Part of a small language model's weights.
Training: 901M tokens, 6872 steps.
MLP neurons of a small language model. Each row is named by its layer, matrix (down: output weights) and neuron, and shows model dimensions 48-303. Each number is 128 + 32 x the weight over its row's rms, rounded and kept within 0 to 255. Numbers have three digits each.
Before each neuron's rows, "raises" lists the tokens whose logits its output raises most directly, leaving later layers aside.

raises: "ary", "ific", "aries", " episode", "!"
L3.down1409:101152096150152102142144079129163094109077133150114118147165114144111123132223175058149134144099144075164093117103135138103103119089146142145065150139128134093084107133161064151114144140099122108150106103132140115074102111150116080171109149153097153126169161169131125039113166162163119064169137099157124142110173092144077096179136099104112073086062173126109174087075102068118162102098112147111149115174157075180101162098134084107148099174100154153147117125134177166098139128156183137132139084181183156150114179090154115105168174207084127095100144137132106138148166108150127130106114063096141184094080105143067183121131105100142095125138159103145124066102064181092169132111165074127160053140147096117152115162088222092134176111126121109174100107099095120120140163089161

raises: "ful", "ous", "where", "list", "unda"
L3.down1631:115141111119123079092041060114190129182126097144128121112152112165162110115040127136146160173097135112147128165136128119154127068089140127163133167126146166183167150099175128144119166107159142142084146120140124152114085153121121137134115148089139111191098143138197061193138089111154090128141079123127168148077169046187136118157111143076145178112065096170117143122117115101138165116147163146194170136192165146139154109116144095127117149099110071151152145100140108098171150197180115122127100084114109141080157098135107116075116135190114138119187189055145134113098113109153101124104121126085130142134052148067134112124070172120100169157117076155093163140134108125125184159099100130145078159102171075098106180106152153114084108130125127137160170125107144107081122135171115

raises: "ni", "nia", "ini", "col", "the"
L3.down1151:131090130159186076097143165113126116115122234213122134071177132114127135110092174126084136215144128150101124166107146119132177149072119068085137130070156134115149154133180153061144193144115143112124130159094151124143152125109189131194133074156135182103122068106100195140113120192164134137139107134132135183186186123124076143140174121108099135128144226105144133167119176157137114165110146138070142126081176112126137117148126146112066148078106164178122111115109135130151142126127165142165116171171093066122166159088114086092115110075083124148159193100130073130122154165093138104143097189108065112153093121099102141149077087082130132155148081127031161156073143128140124113126159088138162110131103175113161148087102165113118109130123077146119099125128121089142160163179126

raises: "ert", "to", "down", "ient", "mit"
L9.down1217:142118108133122161175066156093102133128058106151115077169142088155120107140103125158162154098113090131144167125160141076119134143144131133160125170113157143131124127110107160111110185133131164084087153131114121149076051133143108156146118086125160179123136163136169123115164111158109124186092124078168116113111136175083126032190114094163163168162106130116138117194113146124151128130163136166114123097070132195108114125110140138089153133115159132111137167127090120067096162106141183159149132171181194141067167143105125096121115154085130171095172157081039072128137114077153099187128121153104169094110138128125129112163129125100183163159110098121159140146156129080115152066099108135152140155161153100155143145187109159117126162089106104145146147127138086092145134126086111

raises: "rs", "ers", "sters", "ors", "ks"
L9.down1414:133116117129138137108072137111157133127151114098090110091132111131112061108118149179145139121120117091093120090107155117161110123140091103100108034150116122101091141183123133138147166104110159159148138148099141088190181129106111118118072153095125169168132129166102159138156175162189107099147146112045076140147159149174129127178110176096174176171142171152130102179155105117143049145127153133149148160111138079161149079153107116213107087111080159151153140164140124112150114101175111137220120142086037184085222092077114098123117118121106106110115114144166143097109107130091066168155139146146097120087152158134153121101183143076086110119177205146149114187122126100137189117164121118099167123093159131104088076110159120148089149147117078119082123056054098110170117080137071

raises: "men", "per", "man", "cast", "wo"
L9.down148:097131090157108100096055161106076055101104111111138171109083081121167126093131089138165128129179137183124080132128137148127108115122145155153157123058156117118120133137147165093088127137160077091093162161135143092138122097120063102140130099156099115131129145133093088093141090062136126114083141085129110139099133089086130102189080158157180096149188152083130168128144150107118150156144154114111142104155079096120090135108103116171116146085131106138162183185152166143062072096141159153171191158079110192128186055121145162133134104143165061103130079172142154111147204063101122130149138132122153087157103171118164126121149114145019074148119125123112215140123182063109098113146077112175144131137110108175046106090131118132215126094146126096148142100114112157095132151117110

raises: "es", "ne", "ains", "ges", "ings"
L9.down1900:099135110055166095109128109096095083184085154108115119155177177109091102142077123093144101160140124170118129120172206127112197161095105138153100154179101112088088093159147156113173124148129107174091129172166139153141205143114084145112100097062090102135126100065135117174073065126129106099179145125118131120123111174139129098120155105139181133078144175127146151094157189106118109153097135115089162110156181202161126155167170122114123045137141172119081151077107117073090141164194126051151109143159083081144095142146133121162149129148086114073133164114157116138140070080132091151090153099192114145150124124138120118110104153127173101113108145179133133151142173117139120126174092095146169134108082134143084122093102122155092136124149187148118142103084079153129095140123146

raises: " a", " an", "hing", "oon", " another"
L9.down78:133158147143139208118129128158113156129133162162138142177148121174152186149089130158177054084101070171111130155125130163134174141116146114105113162116158172133168108108133118102171109100193126096080126080126117135083190115090179083090158133130061123132065082125157112148126103086136165118143113125086147126087123123086125112127110136081143193170104122123128096130095118108133132099145149108136110144085100100124095121151106167123097168074177139114127123157107130169126177120122193112082122185123177074093108113137078137130133103067128111156114113100196092100152115129131153135143132093166142187133069112148149082127133159109133096118157168113131142178129096108195047122167096148136149095126098155158119180110193158127134144178142151132099132106183087167137132120108123

raises: ":", " 1", " 0", " $", " Two"
L9.down1294:085117152131118132138102099124130131196136200149206177086131169192117095135138208139133149139121153153094187107164121087181120099122116132153092136162148148179176116176132109101177096123127090111131146160176089101154107183172167136106072162174136130128190115117107149093064137100117102122149177170179091134157084056118107135165163123136133119173122087148161121101061127097155118132144135141110145110136113096166111085151195132114101089121096123086129104098128117086077162113153099103101098158147142128158143116118155130156201074177109123138067170205172127142153159082129098150112045093081080118155086096111164126083188117092183093109137083021093144117119130085157132148119146156192087111134128059084181100119107063166145182161143162118088098139108109105153183138207178

raises: "ual", "ually", "ric", "gin", "uit"
L9.down316:098109144187096093103179145059138113133142198109130138094130121178166144171193113145167160113120076147084190097131051102182137153079102110127125168102126160177107107154165047111148125094090092082136104147139112105097164141128128186084186106097093109111160129141122126126145086165129090107139123136119103141162174105163124139112110114086088108185132127142129082104130144043069184104113174133137165091155095094144085170154146125155089086119118131159071122187164106169106115151157111182089155162102150138152106133119131173101121091138156151147115119118181158117118110117113107122226156161184079115132131160184143184133151127130149143096149115089122110156126155101115079117166094062110136073159138112152070134109157213095126099125137133179175072115125069090161121145123150

raises: "urg", "ur", "ular", "ure", "urs"
L3.down1597:110131123076130115123115085103123123132141051182117164133188114175125089143163118156103148150182101072196173147115129135113109071161163107104182102141112083091136087132136134158196137055101091162164129125162141129133092119155158153190151082127206114154141192143062119129146072144159130164150126080117106095158069099127103146203061123115132103145096113176163057083091093130074142181106109092112123092155107094145082092139147099135162129101156131131153134150107098084086120137148201198129167141173168093103147160150090093172137145073106143089132078132117160108142122159162188111095136120102140107105112134138163171143104117114149130093147098092132134075123128155111108150046157146078154101163097127148114099136113112192117146090160065090069143156172102149044137148105077

raises: "amo", "am", "ada", "obe", "aza"
L9.down885:133099180134089128138037140146131123128147123113180082122131137193186139146041175088172123114097140118085138075129131190141097132152101187080076112086185066138104089106104128180085121154122131142162157124218080137140168135157127141160157171142112102134062132081101130104158084132165147065151159142108096124148138150130143139161144134108167146150106158090137084109181155117148154125146091184130134154122124144087108122144144096093156121141145123162142137214167108127123129113153143123147099141131131095121149171107137132107065095137159117148165149192095148078164126190132124139050141114144126057098137149099111105149119123081151104093149095112198117174140090120109215101101148121141109144136134150137138133210157147099077116074137087127134196099130190062074150120125151

raises: "y", "yo", "ium", "yan", "ber"
L9.down1603:109100114122122130143145137136186173165119134145141072152112069154136124114129165201103152189134136088143173079126144119132116149076111109189096110088139147161135082142102130100124208160173171138163121154079096080116090089145123062162139086135159128142170173127131164079109100185166156140184127078129096091104116082146130108116176122175166133128157172138105135148122133144081098135101118111152056163151126126170159130071142124071155112131098109087095110191108143124134145034179098118089140208163152130125105156133114187132125159148158141136149060106148094099102148110157140089127091140103152075110220125109148161174159128110121085128138157174169122145122071105077100122122125100155165150136148156144168172188151149175053119129095113185128093164123126090119161151131151

raises: "ica", "ico", "vent", "n", "bles"
L3.down557:144183139143128141146092145154108086149124142109121100089178138114140140088180114150097164170133158122169154139101125127255111089141109124135173153148143147076181198164137193104176128089124145124141120135141182135117142138070216142182095139047214180102140139129099117075152135112127118115218126126141050160118114140173133160172174094080099138196092111102151136188113127170150113150124152117124162174225143143082059131151104131144091110108172151148170096141136069141150126133124133153113121141123105091133193147130137173084180127134118113147161163129083057167101162145129106077150110109107148131148161147113070144140134103142092079105081094129105168150106095104105087159118095104144161084148063146134142100129157171120102140115156127118083113092071076114091138149184167

raises: "olis", "oles", "oli", "os", "olo"
L9.down132:087176131118117180138161200116184074120154098126085162129091124129149195168121159113086130143116173150138097115107078113101120117120167117210118158120118108112065133135142139112130122172131137123104147132153153144086121143062148121125164134099131091125144155152170102119074170145136140107089100086137179119147153105176148120122072109116163168147164142098140119169147142150131086096058155140128142121094125117130116123097128175153093141115149067137095140107152128105141154138145207125144142133139103130142116068165109106169059116095147144118158149093068148128145176161158119187173135112135141143119171093122164162120092187117124088111121125105085170111132135082158149137132145127138111101130079144176164106120134119071159067091036154080110189135120184077114104126161184

raises: " Player", "uch", "uf", "nes", "ust"
L9.down81:140139161163095113125112177131143146119185084107084128124083125094118153179136164115232102120096138130195151116108116099111160099117128158123178080094118165164174088168162112141123131061126054060068122117134117089098143118132141148189133095134093124185083171107131116131083130133153147099147156191117117132136121144131122073191152134165107101194145133123163101137118107125158143123105188086103118092176097174182110079204093104122091129088118106180121123107067135204117145080172153152154140128150092130103134165120166142088139101192114109123160109133131134146146159109101123099128093180137124136138106124146168141171086146158095124064120112069119113087155167173163060155142150127079141135086162152118099060151142134141102111142115153086148129097081121118159108084149089

raises: "arl", "et", "st", "lla", "art"
L9.down1949:148128126161144168125145208138097151104108102150061132072181181151092176111161175149094181147137106151126132152125169188107141176217162131089172153091149182101105122135165074096118120120124092141094138141142114081146092093123080123130176119093095076114094127112158106152147072125114163159089097102116114135110127104100088127042099118154117095095117142094142063165158096098080102130132084145086153101078171128101110139106117151136102157111137167148148167168149176164136131156160152088131117131163131095122130110158102202149071159194162146119150100154158124132080121165150137152097116093231122164139126022125136137098098106099231163148117164104154099168167109137172167136129150143087166066142069096108105129067102154068208086114130069093122048115146086091136075130164123

raises: "es", "ves", "ets", "ines", "ces"
L9.down637:134139151129144129171128170045139152161146154130076125135155131180112142139154158111175150150116066117196143134091122125091145125103200201065088148102123204119096120156137114180095130126114151142113079124092126130106159127095141141130100113052082195122116112134184110076118119188119083074117140086134137141134165139148167111158199189145214113075152148153100150115131156130215106179137161117132155165163136133111118140170183139111127118145134078081203141180116076083146136101191114137145153108106097062099224106043168102166167128123107111083123066096135094132088123117171142196078077114131133155114174073057124167091130127128138124122064160126161107095145189122104152136107152125130144148141097164139144055106128137153110097058170090147105174124044120088157097046146156

raises: "en", "ens", "ened", " up", "le"
L9.down675:119140147121196160106174130123124146124122130164097140146144122096129244104128135124143097138126135163115164158183132148114143122134091120176135143101208146099185143155162083151098095079135136120162160084127207086158126185125196159122211118126162101097101133160183123162151108023156179145108106144082133139118154121119116170078169112126137192105115123125144144162107109198086121141159101131160112161106121142051114155089057134157056116135205134148095093139158113124146107208152123108077093096132160149113125087079103133109134099146187147173134148134142132088110163131127138109145137202049130200127083105114141131107171157087075138164084139120188097133126132134184146126123171166160096108041090097106124088134102140088099090137153163140120059096097138077149122112143128

raises: "ies", "ying", "y", " band", "ations"
L9.down428:096128089161127154154120161149161074184138060136132127166132108120143110144131200138103138117165111102210117154149141201128109123119121089124116114094115145088144117158190122106113189175093096150139119055086140102113152121167125129174150164165139055172074089099086143089155142132132088150116175140182141144153097191120081083097172046110160146104094120092087100097163164115178134146099123121115134152141139135056165124047157134124097067139123132140105116165121119090085110111110066147104096103103115132091141148170140139181142156090122123123155102074140094079169105102091224168096141087074138131122107144093158110098189209116134170167125102144152141121168087062150132175138112154135093165093098073163184056119102078199095165167108101134102145143102159154154115109145123

raises: "us", " II", " III", " I", " de"
L9.down1671:120048134059145120171108128170109150140174129145160169120152154126008072086103099139134119065113161135130148130168146161107107088161100139158123156128188140111148136124121158166102184166164168069107088128131183070127104155138119175112059109109151168071138175170139134105117173058123126118137172109158209152109091128118110100157149090151116175109164142202156149140124140134125127141118160108150161125140138144171139084155124146179129189135131087106191150070132170127129124141114135126114090153132110076093160153148130112163152143142079150129150134155101176164121165156117190111149109085169072184115183120071136139121093095103149099105111135106145136159148089135127102101186150147038125139125090109118110094114107110118132149074128109131110126138205167161096137104169109

raises: "ency", "ents", "roll", "ent", "ment"
L3.down13:107107098103125132101152101132136107107159128107109075161120138150149130094126144166110108065115061179128129128161110188066171142162122080144118071177127141016117186133088135174114113144103121133155119170096169124142116156075131104099136112134167193108123079167185148107160084196092135152078124079116118144147130104070090111130119101159142055151081115151142135113111085126087153146173145081178099147129110122147131172098171134109146131157101161108099078117133078123099158121195160126148122095170125126078142160154105154147080126069120136129147122137108105111118111128125143124121161114099129097135194136152144150111147105012091023116151116164122125146101149162170129127158122144109103171097129062132097111098135105165136111138148121113119147101157143128052123160228095

raises: " Wed", " Sunday", " Fr", " Tu", " Labor"
L9.down1481:120102138106131101146110153176086168126108159132082102168055127176174147100090151090150101135078141083166156145126162143091159053100143137157102097132076102145104108141158129075131115146151127133142095150080174080144211111155112150068136179068174168102087101131146070179177109161153137165112107116115087146140158145147105073104111143100136117089104157109196122170121192107101120153215110153203196105121060174121141069116174164183096111121156095156104131111130077169073108136115153105111058160096174134125127107105095075157100092174107108097118108137136113122160099145173113143158152057132162168092111126162168119194141071100097102028101148117046116113101142135111135171160106073129139155076081134158081152102150123118120198124124070116110134171097200103157141141115095

raises: "age", "rant", "ages", "rand", "ion"
L9.down1916:089146088130142158104104096125144167106108124097151151188099130100198147116126106098129169170113118144185140047169111102128089198132180129131138068135106144159102176148145127073136137148164118129138112122103094139144117169153149087111086122076156125118103171134046108071155184077132159083116085156170182130149142160105156130134151109133103087134131134066119116140130151150133159149158113097112080165169190099126090152218097164124146094118099120087132162177144104121111153121117097157105151074074118160046113154111161114076131077152146143034127119097096144152101117181075093145087087123135149060089125096153092101113099076122195108115145115107100087131112140125140136158126120088100087095112107152136148152168146077164118156118176108057141084086086117168111108136158138

raises: "dr", "hel", "st", "com", "are"
L9.down62:173164149150137108162165124138099170098136075197121130101007100173109152133137111096129156187074134162189118190061130130112122122103135130115075132134126170102112140143140109110139139165118127096087130117045084116165132148103157095154081109086060141106122066100134098081121180130177097140130060090145109097140117157123142097108143163119162170152102147127106123147069085153094069172106084140090169165104160134135105129108068182076149108142108177162133143085141173170099145166171136102171112167106084162157103135109121086099123199089159109085099102093162131120075204184174098121132170135148103133076092086093130115164139128139110163171130062101180083138075128156113208127190161139085119109094083068116176138152106079076148149172106158148111114128086090112132130106150136

raises: "iga", "hip", "lands", "over", "igation"
L3.down1429:161138141150173161097113077174085068115129136113110166137098123184113127130078173144142146107090109155129120138113122145164076146159122122105126122135143155132154122206147148116145113148134180196138170105100074087167061169133151096154125155111100060139158132098133129163077093073127112158128091119071132174100071077124110136165109095132068127125136124098105164187124075122106092113134115134108151190085197084156146084122158134135162102113115148161194123173090113159104111108122142121117124078126085098093067125152100103102110112151073151145127131128176134062102059157127114145166094175141107134160161122162074168095126109124081107084100083134157134078110071100173128077137094152161140109148093117100113116125204122202134150112163108142142157105067125075114099144149161

raises: " of", "ole", "ulation", "ulated", "iate"
L9.down481:125152150110132069165066132091111146141217084140147153108083110147134148116156133144165098093114160081091155150111105150118088133155112134109172115206157069113146106118159132187131131129164129122134176109085118125143093126110141092153142174107222127165165162150137077117156106129103099143172150167131152138171096154159142158114098083150173148115106137130119089115120098145126166087085130114124156116155130070226154133139167089133171166132125149148115200157130143107124066112158134108092118119111168157100129235095105112155122137138105097119173140149183107075132104100161105136171081057107123133065080067122114149080118131113100091091095110149106075204172070107142198119114110167071168142146157108203201145149121135152105124144118100154049167125192098126115157113115120

raises: "name", " \"", " name", "igned", " same"
L9.down627:149142122090147102116104094129164141157130108155110118086176109201156068136167123147093101095112132145095119125074100129138073107147156165141130151124157151173116115163114165124188118116153129152076183121116163125145118131092168124166112164182198143150188116169125177108118109080152176146125108129112164164108109126146124071137158121154129179191034099074133136103123080156119132135121122143141151049124132147127149199107173142089136133110120167069148119148162087143152135111092141079137102103102066167119148111150145095115126162144087105067121149102171138125121192129135101134128163138153150145078124074127129159167150116066130137145089092075147156085139112100131128050142189101166103116178087124086194126127043176118125144120219140138126101154101092111131130138154114

raises: " an", "ional", " density", "ator", "berg"
L9.down914:121070112140096094134143138148140143104135148114116094127133129115175158084153089110098120184118153127148160122162111157118140088214132177134058120099101132142134059111113063164084157099131142134110152146162147134159078127121153096188114094101143130141110124178102114104085092154101063123110117094150149101145138118139096100141063172108149113131164141084160088169112118046111134116063126148129079065171097133079116153106079166098111171153096145106122127160204122116151154140106116119106192170126136131125092126088157094056145149137117175108124094166133180134175039106091119165173073066159116038113105144185113141142176142121129132112124122111118141184086123150069119109184106119138163120139164115149101159081107101145130123161141152165129165127148134184204155127043126

raises: " 2007", " 2011", " 2014", " 2008", " 2012"
L9.down1352:150087162095137104112130141075126136134128089090102190158128153086146137098139105125130116106134108138070148109148181096106090116188080131117148138171156086149145163086158130123075173126044140121144134139139159110082131081172142198151123122137128109138115167161111105098129137090132166134108172166135101115107104186139130042129161141113142069160123095043081101142127138113130110135084127128075105132140137122153162088078152119141178154116095164085150146099152087118151173102085169182099107125163176087149129076107085110159159177156157145111112125117123067077120188116207071130117157166066171039157106137140115052102114093150123165124090120126127140082137107118142135172107120061149116156114118159110125203077102235109126088147123130097145187174049149153102147147170124

raises: " 2026", "\n ", " 2025", " 2016", " 2024"
L9.down18:151066164119155144128147104118086123123133172070176190146105139081122116145156189143112149171121129148123112123063149129190109099139111169188223166111126085109098071133108144162172159101075146129124120123073147138147084105138146140120140147127144112134144067087094137125107209096128120134130108120125149150047071098165134123116110137134097099111133070192103165122153101102184128104102167038150168100119089136157181132144097102116125110151179126137137124080204150105098139129122145146097195104135132109187103120091173065176083120141143139154089116127084102145103121111085106124074117091121103106114089120086124051137172135147086133158138075096112082155189114115112139146105101154112148119109145107130075119095141149177112129065143088101138133143126105143117151137115171

raises: "ning", "ne", "th", "ors", "n"
L9.down1264:181104142097134176157109191178097125158105132172110130133142163095221096139152140172125107119172163153157192138163140120140124119135136132121096124149147148058150181171163134218165182171053143139160136135122211132127161099161121146100088102153085108145140113084081160120103151129094140170071116128094118144112134079116151134157131128102171102139113099099102141152139149089172121147136157152146111143143151165123155125136098120140098128096105150163152072081088130158150114108161086129126112158170076177101150086132146113135102125127132067126123143150150115128079171166098105063180151142151113148161106091082123092155133162082116133047134065103120110148078164140106149137190121110083111173117151095099121079122136157176165078055106135133110119115186196103115157130090106

raises: " out", "aries", "list", "ing", "ua"
L9.down927:086077133098075119086088121149155141092144091158058138076089048152120134112088112149145080128115115130110153156109082119100152127140090166158144162156120142124145158087148179110142114115139118149069129114101134151112201094122085149117167125153072104132133111184141131182138076108133047137134111110129127135118121143136084132105134175150184091172127083158100116154073162169107134060136135159142151080133148127110081091137155098134103162123060137154128162133127118138127173135099100177111052145153094170156134162091115190183151140143134144175070102113139124101151108115142101073190096097152148160127196150153077150091109106162145113138122120031130156089131202123111126105138114119148090162111076067145146104160158099111120167172156098141135115140128132148135073154082131

raises: " was", " is", " would", " has", " became"
L9.down1123:135064143077111106119096135162165153161100121057145148129171093159168079073083130111195166129144149052168074095163119132047099161117160090073123090164174159128175111122090140080112125186143082100108117083119089101192152166150061160127154131127140109168144097118118144192101146109155107138115115153142048071102092132077152124182098145110128095134073122202129126149145113088131137160138200154133165133145136166141076162071121150077102106139105121118122128092138164052140099109151096102122160127122122116113136145107163141208111115148129134145121116148139121082077113104137143152113085151118106124178155129042111122137084110146132125058121151071109118186079101150097101163120100138145102143150173118143134108171144130086124140151137186149190150164149068077152109145146086

raises: " William", " Robert", " James", " Captain", " Edward"
L9.down1912:129167164146144108119127083145129119131147114126135137163182111172143078111160186124107091118087112134168099107105115158088076128126049081075093071096128156094123155177168159087160115103108138148089162166126108113107141154154101125120115197144133115135169101159115181190158174112129119105121153160088103124143185098224165133103131092162102115041138139136147122163102107167091145155159087159160113181104151117076196108082157124164197072176096132114116108123104089143114153156105125128118136145125154169108075120168095139120047144105146156118139140113196123113228139158109147075128149117141103160183134096082143183125157107102162139130098099183129149105113136134134148154138120174095127087123133107190122100055112131160099099121101132115103133152101132092148181128145121

raises: "uan", "u", "án", "é", "lan"
L9.down941:170148118180123153069104158179086133193121085160057117083115135169152179072134117113114097131199147117186136143114101123062147106159159085160186117153098140147147101144117093161173145098090104087181121098128164088127167060113159088120147128164129063149142082171172125164182098080139123130049109096066104125142131192103095050145137123073174155102123125151154114170086097147104165069089179104150101178138141087109132114126148114151100135080094130105128097089100089138134152124104134135102151135155155148147146126181110115150088108135053125146110127103108153123181103144107130125111139151074151133146136134172140168168155107088110114191122194115087106098124160093159095130089169147139088140141046127159154123160160107121118115087153082085159127093140163188110097126136169

raises: "oto", "tes", "action", "nes", "che"
L9.down626:072132140118137120169119098120091178129094165103140074129117100150096163119140128132134147135152184096097076175076101125165193136133137138118177137128156138159144125123110137100124146156163184144067110097148088161092092151108213084142123126084142128111106137098119106139150165139199114154122142121128115141146098105106176125145134150148130118129127101152117167079090046153179070125118147120127134126152106214157180174142093102174156101114165118111137184104074124166157042145081138087138144146111164105165138058120122105087115133117204092110090172171140101146139128149168118104166148066141059111143108117122119103059066085100100172125123155155138146167107135094143131126121148151100132100124164081116111128084109114133183133096144124166133140155138100118112189117165174

raises: " made", "org", " obtained", " received", " carried"
L9.down98:164099160171199180054139120154133105098099067170119112124158120142145076056118105088188151120148141063159204107165147094154098116175128126092131093111126157114106118152160177121131106097081110074116148108110188129126096130139102094103157092129130160146162145139137153128143131051057150171077097142103106179121116105128112121163152124135099130147080150170153067149130111148161111109129171183164094133116174159135136176061190082140132104093146126095166117081111126137172185190147122119165147151153112123135169119084117114155206127152128136126176186046098179163168116133099146138097168116109127119116155106092097110071099110107141134100125110077120156146133114081125083110075140100119098146123061082149102087102136164110163123072148092213077116206205130115097161152159133

raises: " for", "phone", "ament", "ss", "enz"
L9.down1542:143143083114144105157122126230070101146180093127125131177119087120132164177106206148078160102112156130102104141133152097107110148132127074107096113067123107101117161061128063133122150157144150138101109147134158132230145107134099096097129152136121127134073106143152144103115131093210123117119095128163081145135102150127112074152139119201134084160129065122178111093107080074105147105167120073153138095161126103143149092162166115114126122072094187075131127158161177161192104109171185182197141155121161179152149111128118108131085154083114102116141077193108123102107161119105119091105093057168103128106070205147165156161142135141077073120121132107092110156122077140117150106082120124098165108078092141159125149126125130146163144119166183147121137129145159159103075116179122

raises: "pat", "ject", "ert", "ges", "hi"
L9.down1841:137173101094122160154161125126128157139149120146141097185113084142150115173136059116081108149179176190188126134132096137121109129119168106171217126118125114071194155114162153102094126170137127114090070100131125129118177132157113171132151159113132109094075146098085044112157121064102103174113098169157086131230142142115172133139148147100138180198099190093087148102102130107155033148152062195129113157068076134109115122133127101141108151168141150163153120105133133098105120157160124074126137128119121123096134157127160190091106140091099195111126165106126131120132158078062103135140156184148050120114125153167133082080124137163074170081163111087149135112094122155085135154121127138119138110136105162160126137121094168119074036117096093083132114146095110096112116177182156